{
  "vocab_size": 1537,
  "lr_mult_qkv": 0.5,
  "warmup_steps": 200,
  "batch_tokens": [32768, 65536],
  "doc_mask": false
}
MLP neurons of a small language model. Each row is named by its layer, matrix (gate and up: input weights) and neuron, and shows model dimensions 0-191. Each number is 500 + 50 x the weight over its row's rms, rounded and kept within 0 to 999. Numbers have three digits each. A neuron's up and down rows have the sign that makes its largest values positive.
Before each neuron's rows, "fires in" lists the words (lower case) most often at its 100 highest values on Wikipedia text that the model never trained on.

fires in: "total", "age", "species", "preceded", "order", "authority"
L3.gate152:543512496468487409429488479502520470503468447532548488396501489506533556542466575484513484529538560612522482433469510499501501486429493434574545517476522575468502526459512656467570516524474530488463483425425494458474576496432532543412603507405534480433633537601581520435438515467556530541518544522558577552483432514532440444501574472502534475499513434497478449508517485489365522472496511503490480540505447591599499481453542522514451388480447449549642517483459417445418566545508496522448601462481570431587504450518536498499416505483552531437551451422555512443508517506476497467
L3.up152:540474536410459555478528458418477464507492510464469535492465507480564499537511431479583392469493527523477479449518529493525499422469525527532618481452593532410567521553511539446578665437613431555389484478458457560492473430506475484459463467531546533446487525415618462453509465547462592459656516514564525541524401491558445451470594482450480476436520531440501511522477477475579535494440499478517488553471498453475500465530550535509406483478468494552492516449554537499497506492481399496536579462498510465557478478539435428549592521380596513530449454568488524507610460507517498496

fires in: "children", "zone", "use", "family", "listing", "enemy"
L8.gate350:405495510509499449474509539490497471478518515543510555470440480542462478517467553499553481558541526618484409504481576436568459525511520638509523529472532456443487431546483428539577501546509456471635517491511535460459572498437495571395504538502467556516453447389522581513605445437486574528469527482662578546488518496486614486496548532481571501422515458502496521505454484392475438520451430435497520523525479598464574497520342537494425411456508491511534488494512485504484576516370518485518526454517492433548440451472499450517465458503465451478519529402602473483471520453467542534
L8.up350:505593553443462534507481460496462433376622505487546497511493473550478476455412535502500526616451617447481576455462482508629536513526470543522472512486507421401541563508539469511555596421549496501545417606513531453508546464495513458458505438446453516546527508515492471454443506437523506552429510414479539449460497607605527375447450506548547485471555552545517524419476523463525454616509459521454480530523551520379439562567542514507464481498436418461541551463502477595413495493554505478522418495502491493473480475504422490521518488383543570499453521487556460505491523536531586556

fires in: "such", "well", "interest", "interests", "involved"
L3.gate252:416478433498527613443430562511498477540516461467520543458470559457544407486407463545523609454497535545521585492457540443524496571496521520476501371522416507559461464434378446392453582496470522499487505442426485488504440520400490474515505534519503535581486562569475452452530484445461403598601482451452475517547460524530517492450498514480502541553571475523565574475540558516545522402558514507499460463534435412562555551543495563485480578520439452588522517414493523463535465538542459567469538582522513497488493534467492417506421401486590490594484406591445520499533505459507484526
L3.up252:515437492441544544455482584548461437481488476507502467497473521519480409525478456458560636476593556527461491443475530522440490606526446559458552446513430427591513493458421412571359543529505569525471487474482553571512464548451513411506461503492563540503472433479522485481552545503447495653566429443437510388557409461563498482449498555451516443534506549466580515514439511430479436489485510472490524483510455548480511544590497526500470535497484515581502501426515548442589402491572547564431435490524572474533501534429512503453563440506566588480497433545540484497509383484572457476

fires in: "local", "located", "location", "liberal", "liberty"
L6.gate358:482477493472509498544554488407504413498511443537564466466412552430481583456374485498439476485527484421611387423441577473433524450548512534559536559530535479487460481419556413519503480551528516516518517477518434448533500528496438460486473527463511478543453557497559493468426451542505450467581576549480541521567560525458514507625467472507438502516564509505508533479555599606529531479573473501417498509523415480514439509498485494540538492558432491444478457543489519552521567564355454510466571444591579581495466480463470631410518460373538492521453470501501515461584504570559497518
L6.up358:529445477526530414549563503509481458471567484507522544563483508442440518478439524510532426418574512556552459467520575482562429447537549482468466493611484488411494531505420422581472508527504611395491629472479591487494487523522511509499525560493465512485530551486454494441407468436521451452517537562488526555562371521477485476542423559496445443513493471487550564524443609498470538515584485607412488473486437476493409568440497447506472489532445503473533532490504476573577504559509540586556455403403515546405545500454560462425441538440566476562505487442401509575574524544516473511

fires in: "of", "highest", "higher", "hundred", "few", "among"
L7.gate59:555568533462512541464575599594464515579483508521465458438591582480427425448545533504480464520518537509401455569485603547445490568421474487492484459496464506427399456518536499430568506472517464513528531541471483511542576554464472414567448504528493465522456475547553490419486438479451429483477515488568449416494555495471504459436444528528546556539449506419440510593604556562482612515563454513542614512399529443422501537534335506539459557452500495599473523455469470478462550487468395450437496540506546417532514524417553483528495558469535536548539526497484571496497461511452504512
L7.up59:552477461597480533522546482519488528458453451437465372423467503577514566447464522542476514475533499508493504532426557495447526551403517425418450477536584504495472437510530448456497478569566497502465496483499452444514581509406503553591505486449483506473433438563427503382481508465494493525494491477458437468481452553583535426487526422535505430475495418586514497518444474527623460563518519536516626514479532547462564624553550500590415567449467538520486503563364514499458457445442510510477622495502512454518519534497514443548462466536477553559532558494495563500593603571586527463

fires in: "these", "it", "however", "there", "they"
L9.gate125:573517437422494502430461461487524507516448462474490478549429509569503462578455512509428488542555529527551486467430507506513537559479501465461581533488429522473547481565561449525480441526508519443564563449571526459486532467482444503537396520424445445461458448513513463426519376518421511404478553410563536521566388587530593536467576461498571528519502514446489599506437560421519498497526522481476514487504557501539518620510515550543575492482506548445441454345572617508488535510491506586471514475494550504526538622460454506531545484499426515558427537425603490399499467475529578462
L9.up125:435485511506538479440403509538517509494487421566588490436600489453471543436505517453506562500475550560536533557558507492440501580524511548536522551474551561440449525476535505475402558476453527549511507430470485435496567456551552495481416487560472445482538611546580477484484502424454527475426431384486453525453520500506531482518461452538483441334496495524521612541469567441564512538581527568474544497437540519572452534544506467498440514360528540504487519546449468553475470426457497430449520478535475552547538554513466457523576433668470462505454469433456442447496439572554574465

fires in: "became", "as", "become", "began", "be"
L8.gate159:471506529433541437460608481553437527480490540460507461513538552494500542482501533577538462503464500462400521439532373522458393521405483567439494511423471615574513438478412497477564496461526455542528448521444524528521511483448489495518555428489559524474492512415486441445488483534529483546555445401512439497548540486574500431525545567540477539558591493485508516509471585554474501498537530496557503604481482447469524572478568570498434494402453457513573510403508557530601571556492540559486479542551531493452476452574496490460512510559621588494492456453609507446381387445434503441
L8.up159:478436546494539554393543547506418484469429533453487502574421515597556521476533513440511510480604488544498504441433494549481517494532515441489464465584476407548576458456551442548469511490467477632534524475425437482509512387487432568496528523486401450440444496533506444434427444570528538478459532505443487494486499522535597557468548463533524493520485494530498498454448526588454514402559602546536552582559409484553509489493536499560593503391547485517474447436453519544501503536508458553442402454601495476569496503522539406450508565487478634543484566491577541486452443426482550469

fires in: "it", "6", "68"
L4.gate89:430488474502467490509487542563516466438567412522548512503466437507480352464492571557567491528542550448495519526583469528645445541503423585476462546456499495397496533555411469575446553465562479590558433460476555442560552398572540463461545548590436461558427467562477522503452432470557509542468489438541503521470545500557411477475521546524506421391537535503481589504526569493417520488542510457488512470476567456545498586475525550536460486466513440488376526541477519491518394447563519431469459577518556499526524502422486451485455512526424498475504524590450514478425494391504528475
L4.up89:429487492476492441500429487532457507482493549460527537536538556492461457482487409500534482510453514470477507533527461489435467507499503536449469594553450454540520394623443538550545579500586534444496572472488493468517470531468516539485549502516508424495456377458498453466561530547503528592536368506512510621503469503497399463423480476512410576521496558472492534460542558477511463471482488512406473517501552545526518541510591532537576547487559553486602498477545437558457440522444534461472454481420482474449595596425408550502526452484494562420522587523558389489486472654471624449

fires in: "country", "west", "united", "north", "south", "dusty"
L6.gate378:431436486514453473509508508512503520458480457479424440515568508451597416550484395497497585540539550559478525505502505582509501504523537527463572538484571497496448536589474544546471393442517512418433528425511505425443435423554427505381488537486527496526516459487554466431473566480419439483540504529485558432567521519454496468515426495579506508566576592517430499556456569567411463557472521432552465556527473515549581450555494498539566572466404486523431426478471578513526575551503495550524539501474430542483454456410471597501481424518521517424479504529656424527500584528489540563
L6.up378:554499507405538520490468554456583527360519539578501528470543422507457414487520478461430509583477512491569497503478501436445514499507460556476573511494539492521499519537489518462479480561475457484539466487506550520461527333573486472539503503512478454502453463568519545492417442551482508508496509495414500562545467553464545459484456506560476567516424586476519533598492516465518550515456543461515422510504395456416494470525501586338594460454586560476555552432427568528510624445467461579439423467456546475516529467526505391537493490517521570473527462593612514457449429439503518582

fires in: "these", "this", "few", "one", "two", "several"
L10.gate71:557480396477537346485540537483532490493513500473582427549460442446479511453526584496441507606580532477459564456452433507400519540422560487549450485524439507502459476593497575439420465510577416565597467553557490531573476448528529542526505515432473446431453571549463479480445461459563537510537538428549589562462504517596544474545527585543482499431581534512402436479472559449553524579544553467401438543498548448523487549490490487496502547537501521462481501519511501470415449489496451438476526529567498500459576562386458561462463501475432512544499549508526591491409487503556579524
L10.up71:533516475472446477501505544495450537480550581546436546516505415557501565527419480472409471470447534564472623548493395501521513510457549424632472583502468464534517474529537497493501490501534570497400503468503503481440512447521498586367536518406442486543527428512484475526497486489574540482459542458524518601517425549514494543540374553513578495529557561490483484438398543433506582515529531498517556509526469528600452558488535599449518493523542582436433566416489487470546548521359464428357469519482444466519543512556475515391549506507529568455520482501582487506463456481481522531

fires in: "since", "until", "once", "because"
L6.gate85:470450517507521480551435509399515438431507503451498496480588607609404442512552585548543513546559557559469472462471414448489547479508425541491485513402543535611542537586435448519438501365494514434507423518399549554489515573502597468523522400436501445497454498441523476481535532548529458517410616496538453518505535392509468521527473499584507542508438551525506522516464509564548592506492448465529457453374530537489443516444521481524512476462541507533568426497567421466536562495495497553509413516535467390486518427538512521492520479469536516508491459571559554421567439542550492461
L6.up85:462538512514539489593428481553532470445456442453511502368500567508515549521445467510509440424587406507417468545551495542522524519532490525561542450342569478548559441444519392454460548532558511465418522507503484470574496645434474439391459494478506591486542452494496519492455501543561490455514519539496435565455456528524505478440443485569512476472468508493524510458482465452555558563439484542578461491418548546523605481479427468571467500523461500563505577533477533592461539525511549508431478556511421513520580434569523435500516434518449630498554464541530477435594455463461556444

fires in: "later", "also", "then", "went"
L3.gate181:458529506494494533432482527497474565415518466481509410464483442543513517467385536519525517526548438479514412511431503481503555419548553457496550477432493492494470495481515528471404513616510466473437509478478464511545554453473509410477571436451404509499527484547486441420572526458542415460486482479445556521615538466467479414570539577473493496549546557420512617445509570480464489521574465436507603423456462582531491518479513512421497578469451448583492404487567569582509459491569497601450500542558490497516451446487566443474483403613485512531500562531632488600504469499433499456
L3.up181:369507473553375533448521525560487535475534548564493512502484525569574554431493498536546506414469446528414516543528445547515459567436447455495494507530466528545509535499493514497498495463571526482498480545501426453450475473531529515420476438463527473468500568459539487402512501552514481569531612464413464470520410538539611514565555579533516486547441595421463566510481500455498513495375585529461551480447464502568505533485511407574459526548458529563493534462488475603422532576587564555498411603469491432525522485591490437479502422509511538528469432417429504522530395584416535491

fires in: "isbn", "label", "primary", "unc", "world", "formats"
L6.gate16:443522526440493579566442564530507460561500465452453572503473513607530514486481440354503545465518505564462448483474569548550523510479442436454469565381418480481484520568509549568523523498457466490459574453505489480539431549526557423478491436449530465586548506475458385458471501438493465573450476512516492498541442468449540552470593521483589542509387539520520566401449474451545537461508483483518449555582541605440574496430504467505511499601455508558471503552546567504434593478485454544436466549442472580564562471497491565428564545631576435514476475488566469466490475461441519487
L6.up16:441478481431459500587524455540493461402523486489429536579566493484529533407481467421410433421542499538527487547464491547555502530503435532564522575453500485549471483545478569477487528470438414514464603545440560529487570487490410502427540515568454563494391472527481543540492493511497459496466533470482501503510485445430499472466538503491475439557505446454437721428503458458481542506516479408533550515538512552469491471558513496567453523486494527528521545485426501499537493410634431484479493604467464534535510435494611464474439609513511492495515525427545637554538490386543477469

fires in: "school", "2017", "2022", "university", "election", "2021"
L3.gate77:517476468598399542492422492567523511497487550514458626518486531534442436444502408470417523483489488461511546489516462480448540556457433588500526461468482624591542517445508423491522482522530443448530515513569474505552506517612423484574493471479445493534511516425523547481352548460492543396473569609474509513457519562436530549574455401559490545552505475470558522471511556439509521512523490559397538513552522516492518463463558539432557499604547513464505532496361521519484493568483438483479582381507451582434530524492525411528445507582500539505567444452482452478550505495559453552
L3.up77:487543483573498527483512526557514568475354487480486451514480504528583524439515564489541476539506557586514505465412547526515581520502528481431563563454570524482513525522589565411547488433482503405562470496586490502628499495477498468450450485568536478551422437465568482538450428397457538488522529557439470483411496465375546500523517469452420373548445497525470469594518485476446474505527470475495546460438508479404563509566428495533531493534503445469544524533511548656446443516456475471577523450491500476411554494435488488535568464527557485447514553509581422534639479473486515526

fires in: "very", "much", "more", "species", "so", "software"
L6.gate348:518465491445506441379431445496475488524447441570590477435567478513589527431437527522521438504473493452504463493493512521530476587459514499463507502501486517532541598576519473457476472546481497464459562527406560485342515463566511496442538504460437490416574529462545466495446582505505492453546475553551488517469382538463497401488546491479479542472571517462576534469511546479540515592437582467483462495478554551474524543435549447510509543554508504515449535557566533382507640452550465555375535497522396499487590534533536516504504462561458549533469539555398504518556373508578421475
L6.up348:423506515565562501560519526563546471531499553480473534601524549570532399546531398532497518496484516436420507440525465543561509507470474441463495478514522485458463576434529494475445565473526534434571555476504423450496412515561500509534485499531507481545534526466500538527456529492524531443568627446446472440458554517494523525576467483515448484532475461454462580454497515424489625567607548522493461369484524482599514445536423431461479564514558459503566393514436498511413590456570502492558505478553489529419418514438423534561481419504406519558496489451508516446499477541397646471

fires in: "that", "him", "software", "so", "al", "almost"
L4.gate330:533448562492434564517484442469472466506419453504406514595483556523492442548531510498518489399362515493471463497543399535587578522501542441544554457542514482522554473543449460537479545464604474442551477511517498576488570497560418479410511534514495617553549519543508453442449448512555489514464528486510418493507460492523516526531483541405397497521435463544456526574488500402508519456550505422532454507491577547560553540505508417587493504484445504469509453442483470440447478458494388543513543475500488682497556510539459606411454522543517494438424553512594506496461536614521534472
L4.up330:372514570516527480580467540584528503550510443482504436537428508572481536515485500484456525439505481512475469541423389425464508439613577600491522512469485456530503499507489565524507465414453449460464491532422595518500613626505425466519499526506527506475438412494493513487553477515478498467505572373476544528543465378537565482492449498470484434480512517441444614505543455425497502501492561519552538465537447562540483469432452556484507479566529518521513526501525548509501430487550480439441550498498484553451554529554432526454499434559503578485580545446556340451537508559539650489

fires in: "of", "among", "which", "hong"
L10.gate250:529525524519467505518488543395503475452551520538497496440553456609517490559493546500434449555472494432549456527347481482501459494471529487601434511499521538552565492467490514575466517498448431481483505438481459477561477494434492504576488456466422513455445480532563593427516573496441402516494458456480460473495458551488518589534545536537421476582408523569485510446524441491567503521581486549483532416511459430427522480534535493622424539492560426524581479558393521436594507455486559441388468573478456504561553533480524564477521500484444564538478589415502578549528499632500418486
L10.up250:504571555603542505493512464576442412540579420541463556534536448575399497514465567476559480472428497521521470471511497518457455505456383496465521453581554440507460499539408410579559533452425514465465522517496559516424437569502441501453552542514472479595505515411506543465568506501589449547532514461512437458536507494537481527505518520515499433521470504551423497489449555520526513493499508515492537557553527560484500489605488509510453581371503489537573471507485550415508447497422491496463478570444543510382417488366464597447496536531402595542544534503472575477594471469501625532

fires in: "released", "sent", "set", "shot", "launched", "based"
L8.gate217:526472456521495507493405477538545435370472525581604418575562518496461552475463495598456569527456508428520536524448551445530443488535444407457447559546554550488496486507503557409514559527409529535547542456417554480500521476544443502525499540460541544509452435504490494484546443465495465488590542491379510578594428522479566501506517501593391527461513413517582552517452411499542501484515482481441553495564447469510469544442522561479572488614539524510536603575519438470543582450463497481553475477432429560531357468534482556468466476504523471550563440446495564540457433550499476493
L8.up217:568558450458446595488501505525540474448481527479458390568397440445510472566508566514507546427423567460544398479453504495494493481592482448445567574511518506453457483495564532531582432512473452551482408470497468480551514492495523516554577637463502546462498504416439458483553468487530478488519570531434427529453507586477534490478547440571426493449449553525506420492558465458438503475553518535410498495547516437466400560541554487469456542477501464558555545532548511562610425439678554526493427524393465522444513498586541567437488503525532474535453549514508527472544476519445467433

fires in: "research", "contract", "project", "prize", "committee", "office"
L9.gate171:451482537510466546459521511568495403446386553452519497451538435532510437440450463520492524473485552546506529410534453549555463624527552497522588595427444529492521563580459429511463569405468501615508499462578433489437538453556450481429493477478527477466539494568571519494557500434478501476517522487447542529319588556430486486505473466561553413603553483448523488457500539515500550457503530450482532570519463445628602528560493550459514519523472538510484463474547469391487474566472431504450490483591562518562421479519544480411439505531546430549470487475483508513590480487461498508
L9.up171:491470457576512481510588476503532488566588478577523466457465465584494511472461544527424477500538555492555525611368491512431450532519447520483552536597533502471499475662563450509494442478455431556521472527549580481503440460565528521476520463477548526384613529472493437414501475440465499543556381427563526520533455458517553418454467462485513558540523485542612493548500473471496461442518529443469426484549487489533498519461465517448415485564644504429529496466505522495548536483536518493490573502553529554499462471451521480493551525546440418501486604510447520423412405436428408479